Weights of a small transformer language model.
Size: width 256, MLP 512 tanh GELU, vocabulary 512, 6.05M parameters.
MLP neurons of a small language model. Each row is named by its layer, matrix (up: input weights) and neuron, and shows model dimensions 48-239. Each number is 128 + 32 x the weight over its row's rms, rounded and kept within 0 to 255. Numbers have three digits each.
After each neuron's rows, "fires in" lists the words (lower case) most often at its 100 highest values on Wikipedia text that the model never trained on. A number after a token or word is its count.

L8.up55:104097080109180103129126086088118154121085106138172151136226166099150124088137130113143111116115140200086109157080155079082115134161130199137139119121091113185132117134130094165243112083075170151070130139133166146169076089154138140110110156126137079185123172058193102158106176101141103091105173125163114087165134077144118163176132133100117142102173138087166154089055088095074143139153106139147135173101079121094106154070150123159182115103154142152096110141193118156145124180124137114134075113096126096126099099125111122149106166136122170116109141124154096150071122106104154106
fires in: "about" 21, "across" 10, "around" 7, "played" 6, "commission" 5, "of" 5

L8.up349:164125180156175179045144178078158165062152175118139088112112153132112169132145121087118166174085126204127156159139121158153143162163096114147147118086125100131111138124094068146113103149143102169114129087145136135154095119199094160114122154121117140071091103167087100143119109072115129109144178142127127131194077109131130088160120152109124092137152111136096071111100122131147117177146099114119072119142112099171130176120086090172144163094111176138054142120130095101147151113113146111120154164132125107107100177134110153164119112055048133098186178119107146152150086149115107139
fires in: "business" 15, "association" 12, "associated" 7, "finland" 7, "businessman" 6, "said" 6

L8.up41:160086127164142147085162141170124106079105072171149038063072136121098108136131170102149067102136138151107178126143109124171117141146157112130121103117091154190129118163120163112207115133161124123156077142139116165125087086161179160136111089188132142110171134080153191073094157083103162147178123133171155118138168148119087118185120125109146124128124134114135169083123113108149150093118127144192136180164119078056134168168107107115104140111090128137095131134168118156184129146123127105073118160170137098167180138118120130089117112138127128122122145075067155132123117089068122128
fires in: "bond" 14, "was" 12, "has" 10, "a" 8, "chinese" 7

L6.up276:171091153086131112109175126118095164178167175148156180106157089138113153145173068123139184190104119096070107129119144114128148097134117122153125083116132088067153143092098186167105125141086146127061120180126136104203111151172120156159142044088125097087123122109129102094145104102097150105079230123123065064170100108124116117115119143110146158125105127155152129106107100135066135102093074180095092140167090139079117140075103072152117112109112164164127123152155119176188185195145146132147202120147169153150157114152118178138153181143090147151151114144132132121127126157163155149
fires in: "of" 42, "business" 14, "women" 12, "de" 9, "businessman" 6

L6.up119:137139100097129126063172169125091105174159125161047151080173141156144136181151078111122131072170111107080171133077164168126180142083115155142167094178125108182133179118202113121149147080080071119097156165129140113186144130125112117115136093163127136136147121133128162141147119166112128168088159140181151105181095083104154081090149150069124150101141075083124131103143121126108132139217128146097100112138088135134185168156106106185134068121144148094111114150177143124178119118097115140204160086126124093123070151198078174114139126173150121114103144106096089123132132139151145090
fires in: "them" 13, "swimming" 11, "system" 10, "summer" 8, "website" 8

L5.up475:088108063161204122139132141071157146105175143130155164116137166141113138147125175151108124106124151186120124068037137149148107083071122159126110153126074092089128109139131121128125180142116115147134091114114165174113123098063099099122104164176082097167141072100124141122164060091125113165110115117171104141153121197157073185144119192167179128146074132106156112078110136104161151106125128155134140140157148180085118121076116145112122063152151147118076084117080163156225117105167144057153117112143115106155191175157152174082124105123160110140123182109112140080101113124107118165
fires in: "would" 20, "held" 13, "children" 10, "did" 8, "within" 8, "could" 6

L8.up212:158107152112126091091130128118057149118091125104110147132123161104134114175143170105134161056096116085142127126137129167201128141121120088140110110116124162085157177100115082161132120144077182097125117137130145101152083082141119165174109167098096155073104157163164081071182135118119150086072151153166138093113138071108140111144143118102132184177127108157176133077136121060062113120175113132176098077121062122100161158126180132074170121140120089155165125082078173107166118133096097077136161201158142119091160133161126148142132125131169131154173163159114103154097168138121145127
fires in: "of" 18, "business" 15, "however" 10, "museum" 8, "iowa" 8, "businessman" 6

L6.up280:146099102100078173111154183113204124121054114108160091110107171098132076146103137071171164179119156148117155184208178172142092136148087161135149159112108164171122111142116130137145098101088129130121129114133147128104135126139138096117126101134167144137088115132104100159119123120123178115079124156137078154116154219156176113134139122134089179134127143149146167140183164077159166188137110110141126139137074089124153120124148121151068108090090032099168066145095084121160119119151093133086088117109162032090108136153136094200139138062182120132169086148155097172109142111091160090
fires in: "after" 39, "his" 14, "before" 5, "while" 5

L11.up12:128155130113106114080143073157122089128121126111131163122106099155111115108142118127178158124104133125140149190066152047147168107113103126089145144117133194140164119136083110165128189162083158117079170143161154143077141093094108115171159093187103089148079068105191129136130140113129113172085196130112091079105124091112159117139229146109106179115129163099090195132081102103126146147113086077184151109125148118130108155065135161130089105192112070113105153191088184076091104124137111138125167094103062095133152121114098137161188086148137104178122183107144079149106111161112093149
fires in: "of" 40, "than" 11, "over" 7, "about" 4, "january" 4, "march" 4

L5.up134:095193076135179118101135158070197120115091109126122176154094176090186209112134165152129120140106090168173099132113105160104121132114120152147113138073116117165147169152132075111155120083175128153128104119129129114179183114123149144115145141140171069178115157121200180140162131135092112164125135109097139128198173124131136206158144107120185125136120100116119049154103079127116118146109123142178119122120125210159092105121174138164139067119087130096111109120159096103163157091084150126153130116135124132041152159158075137116064164125131090152157095156097108108129110065125154163
fires in: "school" 25, "would" 20, "could" 5, "might" 4

L5.up16:168140084145175082104175135137142119109149184160103122151084091177109126237138161153130151172086170150066124145082113095185160109166111144109108091135087107110138152149156169122143115163122102108184111153148123067048126222139144121144109143170139123107117124146175133069112118154164143099089142120115163111149104107103098088163130189109183130115144165111149105084147092118106183114140075171065169130144156158113074115167125094138178146197137089086131130111163077091152133136093131122140175166161124122054151137151102172149108171130112140122120137090097080147134124117191107111
fires in: "between" 27, "business" 15, "backing" 8, "businessman" 6, "family" 6

L5.up459:131098174104150159113135131121144104096124160166133158085161049161122174136138144137166115083133155126092106162111101203136118139155156147192083102087124154121141117084113155118130134143122147131112091105109162131117065124135152113148109067131064172060129149158125130139100074074129142090161174159115139128151133054208129117066159133114162162082054079094156114101105122136144151128207168159135175141141177057106135087156112177161126137157131094135122119123081074084128148124126135168110076115185157078155135111148165160103121187126115086080141130120089156113139150096158119159
fires in: "has" 40, "chinese" 7, "english" 5, "000" 4

L5.up9:102114192190108126123156139128140085145105141137163154138148145149183156153049108132123123161124179174109150136163102141051131177111101121153102087171108103119122127150147134108069080110187064108163185093127147117084067094099130141165129136141134153107116146155087126179084109161158074085169169183070121111026085150127109159160155105133122167182177146173129151125113156086163077092109098169140127104152115081127122196121140095123132151126105097132118086125095073157115095128115170108156135112182093080111137134140179092102115060100125125138136077096136133147133128130128083124
fires in: "her" 46, "his" 35, "bernstein" 4